config.yaml
num_attention_heads: 4
num_key_value_heads: 1
head_dim: 64
attn_scale: 0.125
parallel_block: false
init: "uniform"
init_std_up: 0.0344
schedule: "wsd"
decay_fraction: 0.915
batch_tokens: 16384
MLP neurons of a small language model. Each row is named by its layer, matrix (gate and up: input weights) and neuron, and shows model dimensions 0-191. Each number is 500 + 25 x the weight over its row's rms, rounded and kept within 0 to 999. Numbers have three digits each. A neuron's up and down rows have the sign that makes its largest values positive.
Before each neuron's rows, "fires on" lists the tokens most often at its 100 highest values on Wikipedia text that the model never trained on.

fires on: "ic", "in", "is", "it", "ut", " do"
L6.gate110:499543519494509501541492477516515492487459485519481482513494498495535531525514500490518493515514544504502481471516499478472480476487492510487436454528490503473521462476558519469496484495513520478479575494530468484468502503601482505566450496513505519525470461525453485507498456492529493512467481505513505501487504444524500528481536500502516480535473471498506541478474499509525505537532533492467520503535467482491502487513506524543553518503492516494491458499506497491518536505453489498500458531507529533456489531502520504512492518508511475514500518485490498514522472511476517494
L6.up110:478489477502512545501488491500486470520459470533501493548486556523507480473485455508492539529549493467519551468517469518462488492504496482527494518479500465469493506478506505526512500494492508524490501480524497483514505530517507508516511499476488498531515476503443496504474480519498543495441480507482494526483524522465434499511529473465507508479567491472526495479534524491511536511489494533497499505513466488515531474527488487545507551495493502476506519528512541486513554477546502499509498521516515542523476485501511512492481524460509539535472508422539480476546512509489506548

fires on: " de", " of", "°", " en", ","
L4.gate193:549548507515502496500468488535524485506492502533531488509507538496517505487528508462513512537522489478486470529483476471497453520487538457543470489471501491516482498506461489439487545484453492478505532477490489523529525454469496480467494488530497551492500488502517495460486533553501554511507525520551507525489534519526492520503524492518527527531479490489477468476494516449470495508500517493473541488532519475532504507477518480542493462491501466458466480537514504567487516460493538464477500496516493508508496499493519500502474460483505497541525463475454482524448514517464431516
L4.up193:458482488483496522525519482553503504481518496519497456503489512483474516495449533504478539471511502515531491502524475542472511524526533496479501475507494524469545509467502488492487478464564551486504526527461508545492512491509512506484506491501488471539499477528488537492502518489529474456509466503460506498473511518514472461518501521532490490485481531511511475529491524494469497497559466484486518535494491463503508544461527474508418506488469503502516534494536481482499507516492515456482545490483494554518472478520490493487525550466470459453485515522548448507517512525485514499

fires on: " was", "5", "3", "4", " 45", "0"
L4.gate110:489528482520510479510505524507513537497492476472559467476519526506459511472509475528428492517531515480517455487470483495495535496499550476478490492471502485495504505521489493533556485538503492476508458505472516533469542500522507509452503472495516498539492481503485435504468491530485522519483501489536496504500509501504490478501533481432518529466495530508449554467490495505470482490500469507511491490498536508529497530522563460534523480469473498515484519430492479463471540525518546496475485525488509522493519484489539499549516468522499531510497499471480517519490524519486500550
L4.up110:502492490492460496519474470537479527487494490456519505512487498537534507461519465490493484465522545494504476482527517535487520484490521508470473455483504454482509460467532508517504482535501464522516513512510528491515474488494424528450470503553533518479529493505465486515469514488495487516527506478527502541491472516524533519524473499510481520493490520518525524458500487487468430494542485516504450504555501488489490481469500475481506449500499526507517531494477502479508526544458508486487447492490479514516523493513484505500478474519482540548467484489495474541491518490481512518

fires on: "ch", "k", "ut", "ic", "z", "h"
L6.gate828:495527461501507478529496476479522546501487538465489490490508509511490503493490475498501476529526490465468523472480469479516520474518519507471497470564461527505520478484536467506501494521496496505533494479524473495446523514561502511520490477476477554512473479517456504521512503510519513485492564501502514526514479483501497501496479504527509452468488508474503548453481483490455532429488489494495518518507503442533509480534463469505469512503500525495478509464457481517483516503531460489490476514518483459513512519478501508494435525524542495481472462483531477461502488544517504441
L6.up828:461518501482487497519466520507471499490492527502498530494472551520489453524494466497494460506476488463485499420464479502494554453494525539513493447528504530474477521501571491476469530507553501511528527507529489459449504536515506503520500467522489515507446485489510465499531511482563501490491522549517495519533500487493520501483524517497481465466490466511517520518511498510523514500550483459463476484493499507521474454473467479518485506516501528496520481473494486483518482525460519506523452502504516478544540517506532493513439523532512497507498458473492501488496475521499508511

fires on: ".", " Wh", "\n", "h", ",", " S"
L6.gate8:459489464469488462449505514499488487528528536547479483470508555507508563526487476474514490499524521529502532501468478483507499518474506495484497487471566492504524511508524557516488549534535502526547523543507511490460468506544434481500476520506498510532472472502487472502457476490512494496496491516484533500496445489477548476469512474522506510485505484507478524483501536509479460481536520496497506523487509472499518482502543483483489456490436489488505505478475541474482478514510455501532493519488504552540527453526518493503487514508501466524497483458504454499506477485499528479
L6.up8:523489524485485476494472500515520512456502470535461486529513496517498526501512501495522521496523494437546466491453462483481473551524499486549429484520514503500500518509498499462499516483532487524509568510527482467532486516534521488506499505479513524507489499538520528527458501514516489538472529544542491515524475461488519532507516436492524559481521461515512502479516495497491456485472493495516526467496486473477500493493475503485527500543514465473492515512489527506505492490536527455509496507476519494473485508533510554514514527510473530501529484522479515497485494512474443484

fires on: ",", " as", " of", " in", " ("
L6.gate597:481485518518485488443514487495500509509468477458491525487508499521484492517520507475486511506499514505473472463534474487518544501497485486490486445497530522500557533512474495478494458497491497486549467491508510494476510496491462465524518514517454520466539476512462498483514489444495536491494509497528497508475485498529499509484537515471545489502470516523431494546496503503522508485509493467462477496499482496483499463516475539493485530550507483529466490530493481506505475413510481526454493564503513471525466511511489480520503481510506525474486494469535475502530476519473507471
L6.up597:492494559475524527490558508493515505479495477487517493475508512490466463496540537485503525520527498545521486473556507495523504478501495499505475492510475519486560488578491518488489493512494514458481514486529503501516493488499507502526497520507488497497528489525536526486498501480453483500476525448506477524539488534502457507519517491470505448481489492473460522483537508501489503462455524488534503487476480491541497458533515524483527478512535514508484505474494454441491481491489486507501492480476545497481437478478534481507504494465505481439520523465511477488507509509459501496

fires on: " place", "y", "my", "5", "4"
L6.gate523:517495529490514477552516472464492513478533503439496499531521531450490508505443495506518468497520502498478509492501535512453493482451502501504528491485525486494476463506496473491507517491492478500456540514473531476511505518501514490507499466501523518524503488532561493498490514511537492561482483502507490528483497464463488521474488461511532493496517473471491513530478518544530524496480519471542469472513526482474460483511516520482519474455507528544526561475502517483517504486548538433496505500510499508483499476536526532502493520490492493515496484448475439462498512494547494497
L6.up523:527471520494506449493521523475499504524525558530498515459503483460495528455490534515495500469475508498501527499485466546504492493509533489486496516471534520489518496552484530516514523519521498518526462562511488518466517516535536492480468481511455484499477503521513486518426490466520509467475467460529510471501451534530479424484512427498477504508452468535495525514511540564482483499480521471490523528462501491493491523494505508484460485458488481477510568515501523512498482496489535511527505490500522521502511501537507506493494525512497457548521499515535501476514515477514548463

fires on: "ut", "sc", "c", "ric", "ient", "ic"
L6.gate75:483492446534468471503510482557494525500496481506475504470502493494551506484479511491533506463482501522446485529481514502506469529515490511475500465518520524501461545475488537495510510483476503519570491496517529538463506501536526527533483516519476504509518536537488507501450490508488509518522468538484506495490520518506517525485493483497482503549496452489490484486480437540450487524534498453495521504549517500475477470490475536515495515556508539494517507442469508565495509484478530481465423497544553477458542504514485478491492513444513506507485486508504488463485516500525506507
L6.up75:475515475506523523514521519506506495518508469538525496525532480523545508443479514532513527497513508445445486517470510518539506482532480493483508540480508507489459488504508460505520520530489472496502517502514488533517528522518505500461510473473497498495488520498489475491494502488482497476478488498544468496497519528505501528477492484493498499498561459517535517443491540538494471504509490469563536469497461515488511469488466457482505516521445508525477571461486535547515480482526492466520471527514538472411466501522487533483474505502494435476484522510455524529519520491506505528

fires on: ",", "===", " 2007", " of", " May", " 2015"
L4.gate84:499514503509523468470506533499451435487516535506513504461472483475470527489501497507475501490500484533497504480492505478476458515497520486502433496486538505496481497444488486508474498496497506500502501521522473551472509479527498536518492406523493538471477502489480498494497494529459470518549498504475537511517433480528480476507462488546536509508510469515505476498506492526482492488494504511503488510498547463495515511530465547489484490528481498479446468500498452533524507496486439498507534488482520509469474497508518544482462528511525522454458532472491494521495432520488497484
L4.up84:497482509479508524521467481470466500520524530537504494503510508513538480494471520480507473543495503497546491501507480479501472492500533533500468481546491502501498510495444508509497492482463495478512473519515493497480527477527512494459509471527474529505488535501504439549532514511468486544488544479504518549530461455464479514495475445509524523557483466536515487502498505527486523523453553454499508527454512542467482496477519529501512513486483550467521509517546506513489504484473517504512528509525490511415520506499488478468508465530543493487479482468479496470499461510478470524

fires on: " s", " S", " H"
L4.gate540:508527471514484503499477510519510499478527526553499487469527477463485500477484478488509499507511511492519488517479462526501515525475488500449482497525532519488484499469530525477490549564457515505518523512493528531453492495487450534478439556531504494535504499525486519449489507510484494514502529526506497491507487456527536545541525515478519471517457472525445463512497533488476541491505508509461451493547503510500517489477524462477483439502501459489509550471472509479474494510504502481517489476557495505515490460506498513532482533473500540498537471523461451508475523492511492469
L4.up540:448514520505478466505464532538491477493491465531482465457495541482518456527511522513488505539485467467490542527505486507526507506529490504490520468538505560479479487524507488482479472491492560471480496483491497473504529493531506492480486543496488501495469444499513457464469522537516512531473530506534526480561514480456533497549486483492526508521486537484511535484520512486494505487509534518537544529490465500521482515543493555502488549521482498488451489487470453511500497517478499493539510515506492446478486537525506512494496541480489503496549491517462429523492508480517462540

fires on: " ==", " on", " y", "==", "ther"
L4.gate392:522477474476517563533474477522472492480493496497464470513504497473499580463485499524529496496473509493502472498490526514514515523504544487454494483537499467545488544476486426484542503515528520505507503503511501505466483511487484504492499518479505467494521515498548490526453471472508454480441500514516491533474502519505503510495489465459500498506494506512528508513453517489502504516490525454470464523506484511549490508475453447474541485482496452498470489530500503463493514465486481424509479481493501494510460519519450488498525537510472524486509505469498506549513505528497534528
L4.up392:496526502464463494495489479504491504485460490562470515499502504468486539477512508540492531536548520502491535491517489496511461487474518508514441465502481465499473537482449490457477561508500525435521536532496481527480528506536540501496513513498490551543463471476466487498490481447493472496514477473519520491471507477532497493487555461513504477499449490509500488501506486528500500479459503500474480491542513494540503533533508461538503499487470481447504525507520469510519476470460486518503541495498522508519452531545489509482492498524511482521521507474487481516508511520518543480

fires on: " of", ",", ".", " County"
L4.gate499:498496513492517523507531484503451509487509484521516489473556475455479499474531542523492474509453483478517512516448512513525499493489527486499479540503484492524494465510518457427464488495488498484514498505540511473558507536508486511533502518498512498499500529530500497502490501519499498504464530496475517498464527475503511492496504527547496506517518500501481528513512462507471501460460538489546489491496525505485471501519508534468496520453520521511503450510505503476508515475521462492464483507481515517506458544521491499487461511521457463473541468467473493472520440502496477504
L4.up499:561481499485513531519509469474501528497505480537525492510528478482493484503523469470496475553476500483480474540511454444486567468523547467502499492510459491512553500550496481488525498525521504466483499511498469494496556504513558491508504533499511494506476489497468480548511519537499467503480529479508501471500518504514492431524469526505509483517513465505504482494489530459479533493443494485489478466478512473500510453419505500497527529500512490503508498488474528489487498530545497484468510502533492499493475517482464479476468477452460484526463490477488506507512497507505479526

fires on: " t", " T", " J"
L6.gate79:569549481476490489496484475478502461499553549515505484487519502520533544500486518472506531505499469518475542540507499508487489487454519497490481541528557518485513453513494535473459530528515502475521490518460505523502521503528493499474466441482484479512482531503512515550472503526477504486521522537467499520518495444523491480495515474513504523522519520510485541494523524532496504486526492510501515500489534456479524488548518479471433503494521490473533512526500497497503491520494508479490503446490531550491525530482511500525539517496487484491493468491470505467487463508511517470
L6.up79:454525515487469510540485546521452495489524550496519487444477527515506543501489537504509539483475481518482571549499526441487490502507501508462503493531545504487465499477448486475503529553523487504513501507508552518506479496513513500492461543464512492486499517486515479501470481529484477484535527536509463485493536489520517498493502484490499476504494467537494504519526524539509498486481505467517513483519488514454515542495519458516465459542511519503525493522529455498488472549511504467504524511516477512500527501474496471555530494503515504498520471458506497532483467516506518537

fires on: "\\", " me", " hold", " \\", "W", "ength"
L4.gate494:501466470536485467506542481504523460521490486545453462528515488499506474528513494473493486472545485503475485500516552489488496494474506472502473451503490515504481490534492540503545479497527557541475495531502535495432503480531459513525497532512492529490469509505469495479473491505503531511484505505470481537477510519480509471464536476515487488495520472507501486504527509498471505495497476528484510548493517485513514560531524541519489494508528515477481498451510517519473486471479494547527500519535474502486499454538487513522503508503443489540500508490524451456519508517495496479
L4.up494:500493492524497515486474477490589431485486472503439530508502507510479470543503537491501469482498518515466499468524505502495520492476432496543469503479505518481491482519484541476490456490507527497475491543471506471471482516493476448497541502544511485490450551494467481483491479510497543511520488521502477499473499480461483445457501473498490506527492472492515521518559498475522485472476518505465547500492509516519477507543537515531511471489513514496497501470518507536466491482457488536522522502481497491512458468507532545514493517564509486497463489464523508470507494532522485491

fires on: " of", ",", " against", "',", " by", " de"
L6.gate225:454538538520496523469477516533535503515475495541496494536505540532523566500487503493486515489549529548469464526502523503497489491489545466509453466505521476488562484462500496434521520507506511501510526467573511528531499485475464515500497494514507480519530522498542537513495474528485511479479498500511545515492523477503462508505454508543513478512466526479478484502512519516526506479506507478500530500508515502478486532484503473472492503512517478496495506507515523518523462466488501493473485517501537525512492504504545470545538514505468491517476477497500524499506456490523483458
L6.up225:514494510523522544505524483514452514465512508510506498502464490490509512511450509493502477522459498514506506546492462508521514525508522491527505529519515506487503474489450476452459528482507491472530517496520517484501459504532502527492516523494502470489533448488533522502499497471508532523507492511506494529439510538546519492503421482512482539486475518460477462492479512498501504504484534440547500543477458479486499490475485506518462518495491490519468471482557530507474506496492473464526494538499534489514498485503479477473505425537453487506484479467537475543524469493488484497

fires on: "4", "2", " —", " ac", " dis", "3"
L4.gate498:515511544490520555461535515523468480486527482486479510540491500460489506472516513512490471493475548492476548503501458457510496494467482445494439503528465468463496505566501499538474447497469487520527467536497499538502526495502511507530524454534496489493472492479508522561493496528516483518481462520469476467490539547501498471514470507499479541513500475491454462479512499520508510486495496509521508505507485488521509517494548502479469482468489474521509477522527485522465501480508491490468540488476494481457450546458485507477446521459489513514494505551532487520490522490495516517
L4.up498:490519487522464521492486471547519517540477510486499517502460450486496541498486488464472465436480496460503438488483485439479512488522461488570484542537493490490531498505496512526517502452542474517479505537512490508537522527464448507518509478498501486496489531481491498479532506493500490535504504475493499488476511477531475519499511502471520509516478515511476463505498512503502524531512520509544486470521480560492532542534512499523494511466494491561527481569517495490523492524501496499485483452514501482488480570442512474490525493496505518508486511495526501498499513533495518490

fires on: " has", " are", " have", " also", " be", " had"
L4.gate778:516488467510524482482479493532501534531523511503488494510484511482494474484507491492481480512524509483544508518459498490509470493461511519442466508495533477490468533486492488516487525491514471543518487519500516475435496478465472488509465486498506510517531518548459483521518452546501473491520523476496531517525474501525519520517513451508518520489504463513445480474532551491500493516504494480460486543483510494519564498479532454492494463451467486496550511502471492471473544506485488457527510482536495481492514497509507474497479460502451506524499506491492478451517514525544537529
L4.up778:505473492512513527519495470508506512442495523499482493490521480510465475551485548504508492459502491483535462487522504489512473547517526452439474525482538509486476448524511500515502503489512537513487496461478456476506518507476493509535510519488517501453488512488547469473467526527536494512467477566517498520504464479555537499494480521475536501482515495476485502479481510500486506488504517488512503482506499506492499460500529474500477460542467503505522528464507529449481509466480528543495446483455494474513507529487472522514473494509470522515517483514505491509464510473465510486

fires on: "4", "5", "%", "3", " 3"
L4.gate191:473500458527516503535548513461500500520522514519503467532537492473480500473538505500486485513501528504460555529476495493467504500484492451507505516509524466491472493563535523513508466469533497550445471492506469504527505520496528509489523474495518453487431447505563502461537501505523475488528462515475485526512515475510483483496515501531479500556448505475502491486516506547514520464478478504537510485507469489493489512528449491510482493519489519492514485510503498466488505502501554473530513539473521531493499502487577517479488467516489529547517544531549501517511505536496506496
L4.up191:492515528483465463499510490504500520492477528437527497474503523496497536476532479520466483505491559466500452539546524485565478496493515535488494549511494491503480531508500521497471482485507475498526515491539496491511499463465455541497526460511459498483470487493504511516513469429470488534543520531514488516534524526500498499499511439493485505472467461492492500475501466484495461489493521455544465474488470477512483502474465563513510483516523539504470499485503479488528474540476470510484481515488509532498513516503484509499522490477501508491438491481513493500460449513460464501

fires on: " s", " E", " col", " Col", "4"
L4.gate54:495460518504519512483502521505527514516504499502485452474507499475489495498503498509506496511496478464493503516476477488498477502529536461442480507523530528542526505508488504512533542472491516517474523519527537474468534478517484512540518561466494522548526461521455537509439490513509487505485521544516487506495479554530516528526514462501510490501542453493508508465501535521459506471473460473524512532520510439451493507490493513474452458525530525456490527465474518477504543512497527488471527470509497509493539493498570526487552497495506519536491481460512506527480484493449509483
L4.up54:494471507512520478504444539503526475508473487488489501458500508497486469536500505529513501505487532482553533532482427489514508493532482523465455488513512559501528475508516534486499529473524548487548531518534482502522466477502497459515541534490522532544523493543481509453463491503513523468505494541501497461513459523492470506517487491506493502506530493516514490491507517519479510487489482491488522502513506502504502505511492511463471466554534484460514502487474494446469525540482513503467519495501487484528485483489526513511544531526535526498501481480506511556513467508475478520

fires on: "ch", " sh", "sh", "ke", "c"
L6.gate295:505510495504481519513522529564553488494474493540516500486480554504492483520512536506498504477535511487527545498506519479517506509456490505529518531479480475490499512491523498496459493551510531504512539493540502520536515485499518523525457466538493464503485498531526478426478501521511500451472500523499536489531478513468479526484504475463544498508475498480507490566493436495483498507550503471523575466500515538503506521519509470485547531528500509499464529494490524469501488491448508524526493483482521489505519519544543494497517545499533464526450501483470521471521512492487500516
L6.up295:457472495480503462536504539480513486467487459520556491467552490497534498509492491519513506471516489478515462479440504529473489505522481492489521474514488496533478530451507471474496539560533507502504512484540500511477516548499496516530467523516484533518476486512459513501483516537472496507497506513485523507538471508510529498538517546519495473483483533510513517496543512461473450489522500515526510481501497502451506477507525488484502476475493480455472500492480485497526543520489475506550498548458550517508460526536505502458538513505496522563514482502479491502543530518503529498

fires on: "==", " =", "==="
L6.gate534:511522498477509551482534481488457526519455541512514487477483538507506529483524504501496509557510488507517538499493513486508514539514525472476505464532454481510524478538466458541489462460471545503485515479494522497482481503504532521505470525474474546484488430515469497489485519584477545506488492492543458496458508510506521555535470476538494548510497526495496537483504503494497480501479500519490511538530480479536453496512506511503469509497514544466508508508478484526487490457493491497497529547484513502501475486459510555497511460515482517499497494520505484492488471527491507509
L6.up534:527552500463523548508507539479491482513466566494529506502525504526526498527545515508483499511488490515494519495513475473519526524528515459519499474507490510512467468493522499530490477449481511459481491497522496532519462558481541464504460525542491508469467485496489476470523469553465539521532492458558476477506486475517527524506478486501462501524503519525523531536531500486528504526486521488485501513494462512550494521456499516521492513521487519480532482493508499490512462461472479474507519503471483470532468492478519563566527471496491521505482461474512510456486500532505502500

fires on: ":", " as", " feat", " es"
L4.gate301:517479527482469491475501489492478515507518522503460489432438510514513501461477510521502508500489497524550508466479484480496499502480504490550487481491508464513514488521470571521519582537467512523540528537488510492439504540479494510453517524487485496522454502509524516494460517507528529521471469494497482518477524486495543511457552503510460497523529474532510482488467501503449533532513520496477495516497478508528447483491520450492492485481507469471524530469486514483487496475498482484482495467507484484497483476504514451507515472528470510503538480480498466511495498467512534490
L4.up301:524490478520538529460460485495504519483488500504473485473512478553491546499533476506554504546455510524484507489531470479487498495504534527538489537450492469544500462505527509475518485503461518539500451485476505529499489520494504462502455487485483483466480519495506486476472515486516484522454533479545504508499513499477490496519521499453519503534491479488547494520546514482516494456521554477498512486501478511493494540490512518480537454480479456481561497550483508470468513489503504509517508481484483501497477468489468469537510456525450475457520502527533515441510513529541483517

fires on: ")", "5", "00", "4", "7", "16"
L4.gate643:479493497471460515519503454532442558485534452549548501515518522504460479516504485539532502478500513481482500481468575482472507473547495469491494527503515515482519496530460521505540467494513501532460467513555528487520509510487498503487532523459471530487503492515521532493519483494507446510523533512505488499497487466530455479529504499495529492514534477493534485494478482501490503549504471518493488461478528479486475498504448456495500505470548519503499474501469522512516511528533508464529478506480505484505493468532501482475525487494529551477499489492491528509491513477532494524
L4.up643:522489511510523470542508515487500461456492523503545540535515454510507532476499493515531483488470534521453503516499524549484536551547461532497521522495508469512532536498506517487501515499547497504468498533496524533541491528502510479472481543474493511496484500548454536483469482504513459470482509521529558530493488496553506473506513493508508505449476475468499441489565484514531495476514497508491465545498502488489518510490470462488497503523506522536497530504518541512521484489476508474510504492495519534520486463518513486456512489459457508486479507530543493509501528546501505481

fires on: "t", " s", ".", " has", " t"
L6.gate370:508500513457494519509514496520543488478524521528521486492508506512468477478541498493510503521492456447538531549502477487461523495501507501508474474527499453542520480464449497528493533522490526482511508488481472512490453497464517530525456536495510511515479524485470497470492509512490502514487520511502474506493536495553522543498543476526477488517524524496479504502513528509486520465477481567518497516526492462490496479505500483527479479486498502463464501510507485456507497499465492492522521462539472482517469464474546484505546525513497495514483530503453489443491499479505541454
L6.up370:496482517482513524526484492506546476501520463525531516500492521481485451457519504519501506541426509440546528525515484465465537486549490518517472495508515483527465444490500518503464505531522549497511506498499475483517440512463494484534443523502540525505488550503476516511501503509469489503488507489500466518488490535519503492486516500485489501527488521526480514494504535517494494483517502516512529467475507468518511494498497457516476531519472466500472496479474488449489467514502507503518540481504460470526473488465548508514577528492505459517495496512472514435518477473513530498

fires on: " ar", " pro", " R", " De", "A"
L6.gate601:483463524468499491481490514539497525536476547524450441503471494492485496514533528478451564521507429470483507526467519451523477534466498452508475494518525506511529512506467480511534522462458531526472495516477552507502531468503500523495513522467523498525512493492486555526490546510544522511523501504499519518489500504485510536492484473509506493508515509496450510462493521529473536497474439509524516503495519462500474539501456503519477471523495562480468518475505512492474511486497531466499544497516490451510521478479538498475499492521469481514522500509490481512467478482489486499
L6.up601:505476509474554505517367507509528519515438500526468483485480518505520465494520540474453549499454476499495483494478464437528498544508470463514472491513521537512518509471510498497494491479495546518501523503520535540533482511514524482444542496474549489534516507511481508507500533489551476498524491482533496492487494522483487511494488480477496501550498535515493481512517524507513513506504485477514508484521496501529481518470467491478502470489500531480503482455483498464420493491496544511503513498507480470515508472506524511555512485521466504492517483540471506512493515520499457514

fires on: " had", " have", " has", " having"
L4.gate751:456452507514497486499481465497475534535477532548498478547502506497510480501500484504490472496519480480500513497509506516500519513432501540495470490537497466472469553533519508545496504506512476546528473518481487505467491491495480520499481488488543521506504490493483516502499470509543529470487513526490561532551529458500485490530539510487523484475509488475489473513532538477466500496470486525527491522456481479516471505544501492540486525480545515531470509522452480507478493533453444468529507499505525502508489474551523537504475479485455501484491514490491482426445486495498512462
L4.up751:451486510544472511510449483493483517531499494507504503500494491486516458482492541499490460490472464472509495514456477507549528495485466567490483536505478545515494515516502498565517501508519484528528474516478467510464515520479482474504503512500573533485496534515509504497525460526507504495502513464529510511529495469513434491556484460522546481488491506471526499498517530479497527493502491478553494471468470508521489472503514519534481465484493515548492519500465486523485495494470503480531488522484509520519519494490533522521469472511453495502493519473465461466466519521491513470

fires on: " of", " (", ":", "-", " J"
L4.gate486:497521504539553545507529493508490457431471512558494510492523511535518498480490527521456465520501492498496460522498440497493491506501498505500514505509481490498523494520490494498514496505456549496504474541489512534489460501495516484526492492494485525486522489494446516454499499491497541473465469461494510533495431542475478504467468507492509508479498476440490473470541526524493509441487515503474481526488504530465501485573503474511456506504486487543491506499489463524484505505466469464489495499547517499461467513465523460517507506494486503496494451514571494455524494529521493462
L4.up486:527508499484472530541513501516496507530505491504479469475550483482510522465529509513469496472538497524501508477521502535486461447476533490525474470523480518484520489482490496488497517560512473480534493511494509454510543501499493505483512464521513490528513501521480525549495487522480496485518510481477528495488503521477529491524508481482513528528527422481440508520520502490487508468482506498473477498543517470514495549507509506502523484525491449473488514474477462500481451467507521531521483513517478526488503471506431512493494479456478506500500489464495467482454482455468494521

fires on: " bl", " X", " Bl", " Fl", " Pe", " Gu"
L4.gate103:516480494495475483509495488483525555510497518480465488482509503489458511471483488463491509506442496488425443471479482518535500486506546517508507503545500491538480504496501499503539500500481451520498551483519548495485521542509521520503478478518485504491462510486512493449498495499489507486475493480524517513424491476468513447485496505468509508550436503476526500470456501471505490446537541477547515526506513475478447528492473500546483475489536508504431488525494518545504506489476460490539495469522521492512499489482526482489471484494490536510527490490498496484500502509490498556
L4.up103:499480492489462498497514503486540517509488486520465536513497473515519499501467511515528489473487499507467516528478517489521500510486509504522512511537537499507481510546476448507488544524540484483486490501529491524495532487447516497461495526531511496471497495475573499472503546489493492542508475474551477530475482438462537487484486559519500507529474519499483457459479526505500507506548535470496511472528518527511522531502483479512491523478498487505463526543483528496512539457479475473516499468525508551522492512520458488492509459499473531496499533549515524496490496506449479484

fires on: "===", "==", " =", " ===", " =="
L6.gate267:466515513503503542490508474547498469476543506495517497482535503463484561493522492511534502523488516508502504543539518521496508537497547474493529465478506474440526475479518485482470527548509501527521504519487498499514481527490475482514452426516509468440494537496508488527484501510470487470523492499518520523485513484522507487532436499496509511539461513487517494473531480504491512443465551529519487493498481478525516496500502485478478461492493504482463519509476474429488519496466453461483510518473470487496505519478539538493519512538505519516477505486514485471509475522508496473
L6.up267:502487499496516478460510475564457496463477502498529503446508499504533482514488523526498479473491530566526502509485478505489486541516484504473472506527518495518522497490532510492516485514493497455508505520465513464483495504487481480533523527540473515494480508460579450500529474513471504510505518478523486495526476468485449545516537518548522482501499491520476526535478486447523501516495491527482496516508487480525550499527479551558459517526503447471499476486503504546545477514491499533516518480490482479469492490530475522516491484511505492442494533476480516494489481492519500484

fires on: " ==", " =", " ===", "=="
L4.gate4:494498509493500548501491514510546491510468526499532519469455530504508481534489548489501514524507462517510536535510522527502465534483506541523469474520524514487547465497497516473491517494511521511477505492478468534536495518499530501537463501515508527473509530481497478470516497521529541517505525514506473487451476523493520525500470482522562518489482481512492454526489539526450507433501527543495509520499536512477490542512511504454515488534523508516518530508500506550515516531499482458493529436490497518476508549538502533476504519521505485473469460498533467472505457516502486480
L4.up4:516502466510482509492545526557508485472542522525474468458492521489518518489511476486561481520498516474512503501525466513539489521514507471501486512527474500449518498502552548524491550497465474509493486466503501516490467507493477506507481518528503526527493500472529483476484480533494535539521466451534514522514535478495511503521519519489493477535495504555472511476544481529527490474528495548528470499508518504521542504474490516468500539507487463508534512444507555457499548469529495525502540509520498481543447510501506498563476452503478498510481530524457532503510499544492490470

fires on: " Bl", "2", "ice", " ch", "20"
L4.gate363:492495465497510478517555442456481473491551567500523493506541502498507518532519469468529525499438523445472538510498508497492467470464501511509496487510533511489488475580472492528514500483480503510482485506468507473520481516527491489476511544526497554519456471491489502500516512494545487517492488513482555526459462518516492503487524460481502476502471495437520468506446534504445483531476466551499477488513507485494541506520507509497488515486499525520491518504512504498495504467505469487546532529506516525520496481494501507502480512489475492557490491488569468475486509545493488503
L4.up363:468523474489535502520523493422503477457526533464469501475476512480506482498488507488511484483472523533523521511524513513498494504485502485505475470521512540470464460513530506479505487474536487468480528487479526504551509505551534460479527480551506518505528467492490529522528515517510516531497448498465534461469520523489485523494520503493456506473513514452493486550424486510489539507506520554542488506479506527531498487514490568506503521505473500488513470497518475508498541515483491499455514507490471543514483511478511496488501481482502539535505499538522495522495519505507459481

fires on: "as", "us", "N", "all", "ud"
L6.gate50:493469495446476510515501514483493483482509479510515501531535450502491525479487468499522520483546490519465444477474544511586522480516520508473504508540534452518519508536504487474476518505482518489501514473495496467473537544477508540478508489488514507441472513452493505571493497480513485504491492497513493540484506512534526471536510504509482486445539479478479506473514489427501521513528481495497491500477482511454496482496518498517528528455528494529489492524496475533501490493553531523535483517530504538476495516460482490506526479496497502512464520510443486496520492486486503522
L6.up50:473473494502505495506500475491507519473524516535492498522500488492543527522510474465498484543501456509475527498493510549474473510494522486498525494507522460481530471493481465533535502511516475479483460458485510446474544528528536515490505523522496542501496499474483510484485480531482482465496488453486493535455469500526485513533497460556502497496510547469479503449516509482492531479516505496466504515533520485508483533519527498494457466512542481521463482516508455475513500491484493512497504500546448524476530491483515457519466510486508530501479516485475491512470557485524496508